config.yaml
vocab_size: 8192
hidden_act: "tanh_gelu"
tie_word_embeddings: false
init_std_o: 0.00449
optimizer: "muon_variant"
lr_mult_down: 1.5
max_grad_norm: 1.0
schedule: "wsd"
decay_fraction: 1.0
MLP neurons of a small language model. Each row is named by its layer, matrix (down: output weights) and neuron, and shows model dimensions 64-191. Each number is 200 + 30 x the weight over its row's rms, rounded and kept within 0 to 999.
A block is one neuron, or neurons of one layer that tend to fire together. After each block is what it responds to, as a language model described it from the Wikipedia text at the highest values.

L4.down174,283,209,197,180,210,273,170,188,197,193,212,220,190,216,184,168,136,229,174,189,180,178,157,180,167,150,229,203,203,177,193,210,260,228,189,237,194,138,209,230,141,228,191,189,177,225,197,226,196,216,170,153,182,228,267,212,239,233,207,255,172,220,210,150,198,183,228,211,221,175,189,189,205,190,199,192,177,186,207,208,204,141,237,225,243,172,192,159,201,157,228,256,205,188,179,208,207,162,136,227,239,217,196,203,178,187,190,219,201,183,222,213,187,184,229,194,200,161,192,200,198,200,171,167,153,248,156,223
L4.down245,181,160,185,222,185,216,215,169,223,232,193,187,204,175,158,143,192,228,212,195,208,186,180,131,181,147,199,222,228,215,207,214,217,195,173,275,238,208,203,250,226,240,202,194,175,216,202,159,131,226,256,221,197,216,169,204,183,185,240,182,180,210,213,179,193,172,217,233,237,227,200,211,202,183,234,193,130,216,207,246,202,185,227,197,212,209,200,139,189,205,245,261,171,155,254,189,178,195,140,267,180,175,187,192,231,173,183,237,196,243,171,200,167,150,272,237,216,159,232,207,214,206,170,211,195,238,164,233
L4.down464,171,197,211,199,214,199,207,241,174,216,202,201,227,227,272,203,230,195,167,218,221,275,208,224,208,193,159,181,214,193,184,207,198,152,200,208,160,176,172,229,151,155,213,231,213,160,205,261,186,201,151,168,186,218,178,259,222,213,224,228,192,174,227,178,225,243,222,258,142,151,171,173,203,189,191,242,222,204,186,203,196,232,234,234,173,164,214,166,170,231,169,193,227,175,162,218,159,175,255,215,237,206,231,288,167,187,227,174,229,185,206,187,251,230,220,199,172,178,204,147,199,217,244,211,209,174,216,171
L4.down534,249,230,204,288,175,189,191,123,253,189,206,197,216,216,210,224,180,253,243,216,211,186,150,233,202,193,229,175,199,232,189,272,202,205,234,226,198,220,177,157,205,221,166,159,195,153,159,198,221,227,227,155,235,204,155,203,210,162,188,240,183,176,162,265,152,202,162,179,206,232,233,179,207,171,184,231,199,237,216,168,188,181,192,253,207,201,196,238,206,185,198,225,146,210,161,211,180,205,180,217,191,176,189,196,229,257,167,232,186,203,187,152,179,210,276,219,247,149,174,185,170,199,194,207,230,214,225,210
Responds to: Numbers and list commas

L7.down25,211,196,216,212,217,206,207,169,202,250,194,198,214,189,159,206,151,228,230,184,250,225,214,225,242,222,179,191,187,166,202,178,181,236,200,158,216,180,187,176,202,232,244,140,238,181,188,263,174,193,216,190,216,201,187,198,200,208,129,202,219,173,157,188,195,186,207,232,160,228,244,211,213,198,263,261,218,196,166,253,220,208,219,191,156,230,198,164,239,176,233,121,171,200,214,212,229,211,260,178,153,197,203,201,207,157,240,226,244,202,173,202,203,174,224,198,147,219,184,146,194,199,212,272,195,221,214,210
L7.down112,218,179,183,171,244,236,161,225,171,193,203,176,184,194,200,205,232,123,197,176,192,219,208,192,208,157,178,196,110,191,238,243,231,216,242,162,205,242,221,208,223,145,148,135,204,218,193,221,191,201,212,195,197,173,162,239,227,173,152,125,233,237,206,169,181,174,219,179,204,241,211,211,187,151,226,180,256,148,186,199,245,204,174,150,214,172,198,194,251,173,218,185,197,185,192,238,216,210,193,177,217,236,155,234,221,207,201,160,221,225,229,172,215,219,179,155,157,233,157,209,191,230,193,195,246,208,232,167
L7.down151,161,193,180,167,216,192,202,222,145,198,209,229,199,170,170,230,186,243,213,136,198,215,212,201,174,221,168,177,154,163,188,230,207,214,194,240,229,153,136,203,214,191,190,204,184,194,216,206,174,213,203,166,233,198,199,250,189,204,141,135,173,232,172,189,174,180,245,259,230,144,184,213,191,210,183,181,201,221,149,196,172,198,171,176,182,212,233,149,198,235,223,205,210,238,282,166,208,230,188,161,193,158,115,194,239,182,221,174,240,165,164,168,192,213,219,219,193,181,191,214,185,246,184,210,184,271,187,174
L7.down245,215,190,174,205,197,156,187,197,243,178,184,129,192,190,204,183,212,201,184,154,202,163,191,166,167,192,246,197,196,192,203,266,259,159,180,194,194,170,219,200,188,293,196,208,227,209,223,223,178,194,187,220,229,180,203,215,210,217,173,206,223,144,132,203,229,197,183,173,189,181,133,232,148,198,260,200,237,189,177,230,164,182,159,180,232,226,246,178,226,193,237,195,196,251,251,230,233,204,166,203,212,181,281,213,236,252,207,198,207,154,210,192,196,178,184,223,225,142,202,207,165,212,150,250,122,202,136,214
L7.down310,228,166,193,180,180,248,184,225,225,177,170,219,210,229,207,203,241,169,149,200,167,209,217,179,146,199,194,217,200,160,186,166,183,158,218,225,241,212,236,260,194,179,127,145,222,222,178,145,214,221,246,207,178,178,220,148,195,203,180,196,200,163,217,185,170,216,206,214,168,228,180,161,194,202,203,169,159,186,246,273,184,166,219,248,187,241,214,232,223,227,169,214,142,203,181,212,196,239,210,220,130,216,270,218,231,163,172,221,203,221,206,250,187,191,146,187,242,237,192,222,201,172,223,175,231,214,227,197
L7.down312,195,175,245,173,185,230,176,209,206,176,209,180,218,193,195,228,216,141,182,204,215,201,174,182,195,273,213,177,193,134,217,174,187,202,181,206,209,183,221,226,154,163,174,186,180,185,189,192,221,204,159,150,222,167,187,215,194,237,177,223,217,201,149,199,302,147,198,183,200,235,221,244,221,164,184,167,170,224,209,193,167,176,198,216,216,168,170,206,184,156,160,240,184,197,202,221,246,264,260,233,248,239,191,226,258,183,189,134,191,115,245,198,189,173,170,208,228,225,241,189,272,221,184,198,191,201,207,165
L7.down323,177,247,215,204,210,221,232,171,198,186,181,168,170,186,235,241,181,207,214,191,141,134,227,204,165,215,248,210,140,173,207,245,212,254,186,206,177,195,203,200,236,210,169,165,165,186,232,189,150,204,169,208,182,250,213,194,224,197,282,241,242,148,214,138,230,198,203,173,211,231,172,260,166,200,146,153,163,180,157,226,195,202,228,183,210,213,173,116,223,200,229,221,207,238,214,152,196,242,200,194,200,187,237,214,242,199,188,207,228,259,257,178,190,214,208,231,237,185,204,174,186,249,222,148,164,203,241,189
L7.down358,152,208,230,186,215,219,214,258,122,148,206,225,223,231,210,268,185,221,203,244,209,159,169,198,202,215,184,186,242,170,171,219,141,159,173,189,237,212,179,202,234,200,180,240,230,156,195,168,219,190,188,161,175,156,200,262,181,235,143,189,157,240,211,188,117,188,183,171,214,185,276,172,189,192,198,180,234,198,199,193,216,234,165,234,206,167,166,213,264,150,186,213,205,223,222,222,161,199,179,193,156,212,247,159,235,162,174,183,195,219,248,190,213,245,193,167,205,233,223,214,203,222,209,150,208,245,172,233
L7.down396,189,212,217,248,182,181,212,200,183,201,236,184,194,242,214,188,163,173,195,181,171,264,168,217,210,151,172,184,202,195,190,182,199,172,222,227,203,180,217,199,233,226,236,198,202,195,216,138,176,179,192,177,228,234,236,167,192,165,218,210,155,166,161,178,202,219,123,258,210,221,199,190,199,163,244,207,248,204,209,197,204,212,261,108,222,258,163,163,170,217,194,210,181,197,124,209,204,205,232,223,191,190,235,232,172,213,165,225,218,216,214,211,156,188,216,190,212,249,236,229,187,201,210,311,194,194,171,221
L7.down403,186,128,201,205,239,163,191,204,236,222,160,136,220,207,202,162,176,224,194,208,182,260,140,185,228,251,246,226,235,164,177,194,209,266,207,171,221,266,220,175,158,235,149,216,238,208,209,139,167,185,183,179,233,200,173,200,196,180,189,196,191,227,194,197,208,226,189,213,198,201,192,196,210,200,200,156,206,209,208,194,179,158,198,229,215,200,211,183,191,184,200,192,166,201,183,246,185,208,186,194,280,175,170,169,199,233,188,195,223,196,166,189,243,233,210,216,182,140,218,126,131,217,181,125,249,224,176,241
L7.down417,231,207,245,211,245,232,183,204,181,191,188,212,245,166,170,182,195,205,189,192,208,220,156,235,137,211,185,197,231,202,180,192,177,199,180,227,243,199,165,230,204,166,285,159,181,241,171,196,191,202,142,232,165,261,196,224,231,237,173,221,230,206,131,236,254,209,279,216,184,197,212,193,241,180,171,191,200,164,149,218,180,161,193,132,216,240,170,154,144,216,227,222,211,199,222,200,203,195,188,246,227,148,164,189,172,174,172,246,221,156,218,203,215,172,193,205,195,137,210,188,151,219,211,254,198,179,189,172
L7.down476,238,199,211,218,214,214,174,210,269,191,116,192,187,207,238,191,229,165,194,178,166,123,220,164,195,186,216,193,199,224,198,181,206,238,204,200,257,199,211,159,173,229,157,183,180,169,176,215,171,211,207,153,222,245,180,187,148,210,214,211,299,167,193,150,206,201,227,192,185,123,205,207,202,177,141,174,252,201,220,208,225,216,223,198,197,214,215,173,201,260,214,175,199,203,193,213,201,174,248,190,193,131,231,169,195,208,209,237,267,236,206,186,196,180,171,232,274,230,147,212,226,223,181,141,202,157,211,231
L7.down492,200,188,211,221,174,245,157,199,185,163,201,214,182,204,197,200,206,185,224,170,278,112,170,204,171,180,174,159,199,233,236,172,145,200,156,172,217,222,220,265,214,203,153,256,182,223,185,221,206,185,165,196,234,240,142,227,200,234,195,151,225,183,188,237,202,188,151,183,181,193,184,187,246,143,249,163,203,158,226,196,160,156,177,253,224,143,203,178,205,205,218,199,196,191,187,211,126,167,214,222,217,203,219,227,205,230,167,201,220,184,248,210,267,194,231,247,199,232,240,188,168,248,249,156,222,188,208,179
L7.down541,205,236,180,216,192,241,184,256,255,142,244,220,189,212,251,170,165,165,212,155,206,217,182,189,154,191,225,249,226,135,179,237,217,232,238,221,231,157,206,223,254,143,189,200,225,162,179,254,134,173,186,164,233,175,208,192,221,207,192,231,210,157,239,181,212,209,195,229,168,140,198,188,199,166,201,205,240,209,139,202,167,239,210,199,193,177,190,160,215,257,142,109,179,221,213,174,192,224,179,201,204,178,232,198,217,160,248,174,203,195,199,227,167,175,183,196,189,160,157,213,180,245,192,163,189,195,232,199
L7.down579,221,176,198,166,272,167,247,196,168,180,182,168,237,193,185,179,236,175,197,157,179,196,208,216,174,206,209,174,147,180,181,198,161,188,194,185,233,175,193,251,265,217,265,185,207,234,221,228,249,198,210,240,206,193,201,152,205,180,231,169,190,183,197,229,242,203,199,206,234,226,201,170,163,197,211,246,222,170,169,195,156,208,236,211,201,207,202,177,173,188,182,207,159,199,240,218,241,193,216,248,180,274,170,198,174,235,235,246,244,185,179,236,241,188,172,216,144,141,189,178,219,159,259,181,191,167,186,170
L7.down686,271,207,183,224,218,182,158,184,209,192,192,156,194,239,268,205,210,199,168,184,188,142,223,217,187,199,175,155,180,212,150,224,236,185,178,218,213,234,262,226,183,226,186,202,209,197,230,175,218,202,236,156,161,180,98,232,190,238,185,216,244,243,233,176,230,231,251,185,194,243,176,168,214,160,246,170,161,225,245,184,183,212,181,214,195,213,198,225,210,140,245,230,183,198,252,215,213,225,200,139,225,240,214,176,187,199,175,200,189,229,201,196,180,214,215,214,210,196,161,243,244,180,228,110,151,196,217,160
Responds to: Digits after thousands comma

L2.down2,248,182,178,192,179,259,209,239,182,208,205,226,158,232,93,170,185,247,192,176,255,186,192,185,219,222,219,224,239,163,168,267,219,214,166,220,216,215,178,221,212,193,243,164,187,228,190,142,214,203,178,158,167,214,184,183,129,174,212,212,193,217,265,186,235,223,161,218,219,173,180,219,211,217,207,196,198,206,253,160,166,247,246,187,192,234,155,159,228,170,212,165,171,188,164,205,213,180,170,176,256,212,188,178,203,203,201,144,170,217,222,246,175,177,194,160,203,144,190,188,202,208,215,233,156,125,177,155
Responds to: Token after open parenthesis

L7.down3,222,172,214,169,257,176,231,179,184,229,214,212,217,207,189,147,209,216,165,131,203,216,217,212,211,199,161,253,168,174,154,140,225,177,212,269,224,156,176,184,222,172,226,175,195,248,182,232,160,229,177,227,150,219,207,189,228,226,216,227,259,226,236,210,195,210,214,195,168,247,194,208,210,187,174,225,203,210,209,180,242,144,221,139,200,187,184,186,183,218,190,208,187,210,182,253,192,171,216,259,155,202,117,205,189,194,198,119,213,170,166,173,229,193,201,195,205,124,209,205,222,173,255,261,211,223,154,243
L7.down38,193,199,221,263,205,245,242,191,224,128,194,184,226,216,171,213,221,195,232,187,193,227,216,234,205,181,240,191,163,183,231,190,169,168,151,179,224,177,193,182,144,208,173,200,178,190,155,159,174,200,212,174,161,178,235,235,154,181,195,208,192,222,211,173,221,210,226,215,222,222,194,165,191,198,189,160,206,196,156,165,224,188,197,147,142,238,189,247,222,227,233,217,109,176,209,186,148,168,142,195,269,170,220,236,190,161,222,237,185,175,170,176,223,179,209,203,195,160,172,231,209,226,249,314,192,251,147,156
L7.down54,220,197,259,199,173,204,188,176,252,135,234,230,224,233,189,165,186,185,167,173,236,233,251,244,201,149,254,212,136,212,271,214,197,185,230,182,183,194,169,181,207,201,225,194,165,177,232,219,169,248,171,245,224,213,216,156,229,139,177,167,208,191,219,148,234,177,169,266,220,201,227,245,174,204,169,188,187,212,243,233,212,193,198,192,234,225,165,159,177,222,224,160,155,179,155,252,202,220,169,171,155,151,239,197,199,194,196,230,215,180,258,170,172,203,211,226,203,193,185,215,207,207,185,300,216,218,210,187
L7.down100,174,187,195,242,190,211,251,230,190,248,199,207,297,216,165,198,192,219,239,191,219,207,243,150,194,223,212,213,176,221,249,189,185,263,157,207,240,149,238,212,194,179,200,222,191,201,194,189,202,209,195,195,181,181,222,261,228,187,206,159,181,290,152,152,159,164,179,199,176,194,200,224,228,245,235,200,188,212,189,199,140,234,216,197,168,237,228,231,196,156,204,197,220,157,245,262,185,169,242,173,173,159,215,244,250,214,209,222,251,197,137,212,216,187,183,200,163,173,194,173,154,204,209,227,208,159,211,205
L7.down114,143,217,286,199,222,198,163,195,208,198,192,201,190,172,158,235,198,211,244,190,205,202,215,168,210,238,219,177,232,187,187,199,160,225,234,168,171,232,163,222,162,133,240,191,270,192,196,162,169,211,167,168,178,159,219,194,207,183,234,142,195,198,183,220,169,240,230,193,206,179,230,254,220,269,205,220,210,170,209,182,186,183,201,188,162,147,217,221,136,212,230,195,211,247,193,212,160,170,186,246,190,178,204,192,214,204,245,233,187,166,225,228,167,182,212,196,169,222,225,139,214,211,187,254,161,183,216,197
L7.down171,196,180,280,208,231,216,276,178,182,198,246,246,214,177,218,172,183,248,194,171,226,175,160,237,201,160,209,200,224,234,143,201,211,189,172,232,210,188,216,189,161,278,166,174,231,215,249,202,187,176,209,187,172,130,215,179,201,186,229,183,170,213,204,204,206,198,149,184,190,185,183,184,155,151,213,230,208,222,169,206,174,179,220,212,175,220,264,218,201,225,122,179,231,159,195,219,177,155,158,187,210,169,265,216,201,182,257,206,209,169,167,196,177,210,214,203,170,215,189,149,216,204,209,239,190,211,175,250
L7.down279,202,208,260,163,200,208,250,189,240,189,165,191,257,274,184,264,168,219,184,265,247,107,232,173,215,227,216,192,163,181,188,201,172,265,223,175,228,177,163,179,230,201,198,173,238,226,180,246,180,156,233,154,164,196,208,190,223,172,158,218,203,200,200,189,178,161,174,184,197,229,212,170,231,189,170,166,207,203,200,188,176,211,169,169,201,236,216,220,192,193,199,212,189,151,205,251,208,200,184,228,180,200,222,182,234,212,224,197,224,191,226,199,240,159,234,141,184,195,181,173,213,191,195,224,256,245,231,201
L7.down303,195,187,157,206,161,193,239,195,227,204,218,200,207,235,202,226,228,164,179,173,212,185,219,208,205,234,154,212,222,217,225,152,222,207,198,239,158,179,164,233,208,227,194,217,221,223,174,225,188,191,174,163,172,222,180,163,188,139,194,159,164,178,146,204,221,172,230,226,173,126,234,232,221,224,206,224,161,207,182,221,202,165,233,248,167,176,162,203,191,198,208,244,210,206,135,164,227,200,203,240,272,185,181,250,208,186,213,261,184,204,167,259,217,254,245,211,190,219,157,169,178,202,282,225,188,167,254,206
L7.down371,196,167,196,218,236,119,194,207,198,198,216,150,219,162,193,232,175,184,168,216,240,166,173,193,175,184,202,163,205,241,194,181,140,192,165,205,198,182,182,207,230,256,219,200,177,252,181,231,214,197,250,152,127,240,190,200,168,153,169,226,189,134,222,228,196,200,226,178,173,221,236,225,177,216,197,221,226,202,215,253,168,124,158,237,171,185,151,196,165,169,202,172,214,210,190,234,180,185,247,203,255,195,167,249,174,188,189,237,218,193,202,226,147,205,182,217,206,215,188,212,217,186,247,264,220,235,182,154
L7.down479,212,187,196,216,193,191,178,199,195,145,244,177,179,180,175,201,178,231,196,168,202,266,218,172,220,181,211,197,210,193,202,235,193,181,172,228,205,205,201,195,188,232,181,196,227,250,172,187,183,181,196,220,205,205,241,201,178,200,219,210,183,211,144,152,220,236,185,237,188,230,151,211,245,191,254,212,224,162,167,176,167,164,207,163,249,180,184,197,184,199,183,231,185,208,203,174,137,218,182,185,247,178,186,201,244,143,215,225,165,176,245,227,193,195,214,178,207,183,176,278,210,163,165,325,213,182,203,244
L7.down507,230,148,241,209,189,225,232,183,160,198,202,192,191,199,161,184,183,198,184,158,197,190,230,194,206,172,144,257,193,247,165,195,217,237,228,194,268,217,165,194,197,239,183,186,197,197,210,230,205,190,125,226,187,184,221,215,182,216,226,197,147,177,230,186,217,219,223,229,173,235,201,236,128,264,234,132,201,197,189,158,225,197,196,159,153,204,162,163,236,226,213,195,184,119,221,220,238,161,161,239,209,139,202,188,253,175,158,199,239,183,181,180,182,167,229,217,205,218,164,188,209,287,234,246,242,207,185,230
L7.down569,144,167,187,201,188,228,237,144,156,168,224,190,175,207,151,151,163,174,200,213,167,202,190,150,181,224,207,176,221,237,222,199,194,242,212,194,208,227,164,201,202,178,224,164,159,242,194,225,173,155,184,164,184,212,188,196,222,187,221,175,235,150,195,215,166,195,173,188,155,191,195,232,219,250,218,230,263,215,150,167,246,199,235,214,205,190,236,216,236,191,199,156,197,206,174,241,186,218,225,215,227,219,203,231,249,202,185,226,177,156,167,191,164,186,219,258,202,153,197,153,143,231,204,236,182,210,98,184
L7.down585,221,189,230,239,132,215,168,141,203,186,189,213,127,143,220,185,194,201,191,186,153,237,138,175,197,214,215,205,187,239,181,218,201,230,190,217,216,230,242,233,201,211,193,209,185,132,220,266,166,159,177,220,151,213,218,194,221,178,201,205,211,172,193,184,188,189,190,178,170,243,218,194,175,250,230,171,273,221,248,189,211,216,221,171,219,168,213,213,212,184,210,202,198,211,116,207,200,241,209,203,166,211,151,167,221,200,203,182,183,174,245,188,205,184,176,224,197,149,186,177,245,228,192,253,260,244,237,260
L7.down590,249,213,208,240,237,188,150,162,191,178,205,198,212,209,266,213,222,209,171,225,140,202,161,215,187,197,199,220,227,194,180,207,234,149,212,234,207,194,204,170,200,164,196,159,235,203,192,176,227,208,219,202,199,177,187,194,216,170,224,150,165,189,203,201,185,158,207,222,233,231,212,152,244,178,197,273,213,290,227,182,205,157,159,239,209,234,215,167,222,200,206,181,201,207,205,144,238,169,164,248,265,205,216,230,246,151,199,177,145,147,179,166,169,190,218,181,301,137,190,151,199,156,185,174,178,178,173,147
L7.down609,158,191,136,188,141,255,237,217,181,239,181,227,272,175,203,197,227,217,208,188,183,191,165,257,221,219,222,179,182,232,136,198,139,228,205,227,161,269,251,183,170,232,223,232,198,149,146,222,186,204,230,195,215,203,229,179,183,180,189,168,209,190,224,219,224,192,254,177,213,173,225,191,238,225,186,185,196,160,181,210,207,188,195,191,120,251,251,236,174,214,209,147,175,231,171,201,258,231,228,204,232,185,152,163,222,231,239,208,237,152,180,209,236,246,245,205,166,190,182,158,181,147,170,180,187,182,142,156
L7.down737,167,238,208,274,222,230,145,197,233,253,202,165,209,225,176,198,184,209,213,203,204,207,197,197,195,169,193,241,141,177,252,221,167,213,168,177,194,192,160,154,153,192,169,173,192,216,238,136,238,215,233,238,174,228,252,226,160,158,179,204,188,205,230,162,199,200,123,189,251,216,229,238,195,235,243,181,200,219,167,136,216,189,203,176,165,208,192,154,223,205,180,141,139,131,226,237,209,172,188,227,163,168,173,228,231,216,201,152,228,173,138,233,246,222,207,192,212,174,255,180,207,247,245,206,181,224,172,218
Responds to: Clause-linking prepositions and conjunctions

L2.down582,265,175,175,136,204,205,228,227,232,145,218,162,249,169,207,173,202,156,208,210,214,195,155,167,150,207,166,194,159,214,122,222,191,114,209,211,210,207,182,143,192,208,153,201,210,186,195,217,235,222,193,168,207,199,221,189,250,201,179,254,193,186,160,192,161,193,197,155,195,229,211,180,262,165,164,224,201,189,164,147,180,188,228,185,177,189,228,165,262,232,267,220,208,182,210,213,195,193,153,217,212,233,177,228,176,230,195,230,189,191,292,197,205,234,194,171,195,150,211,186,156,242,137,212,197,182,174,221
Responds to: Prepositions and clause connectives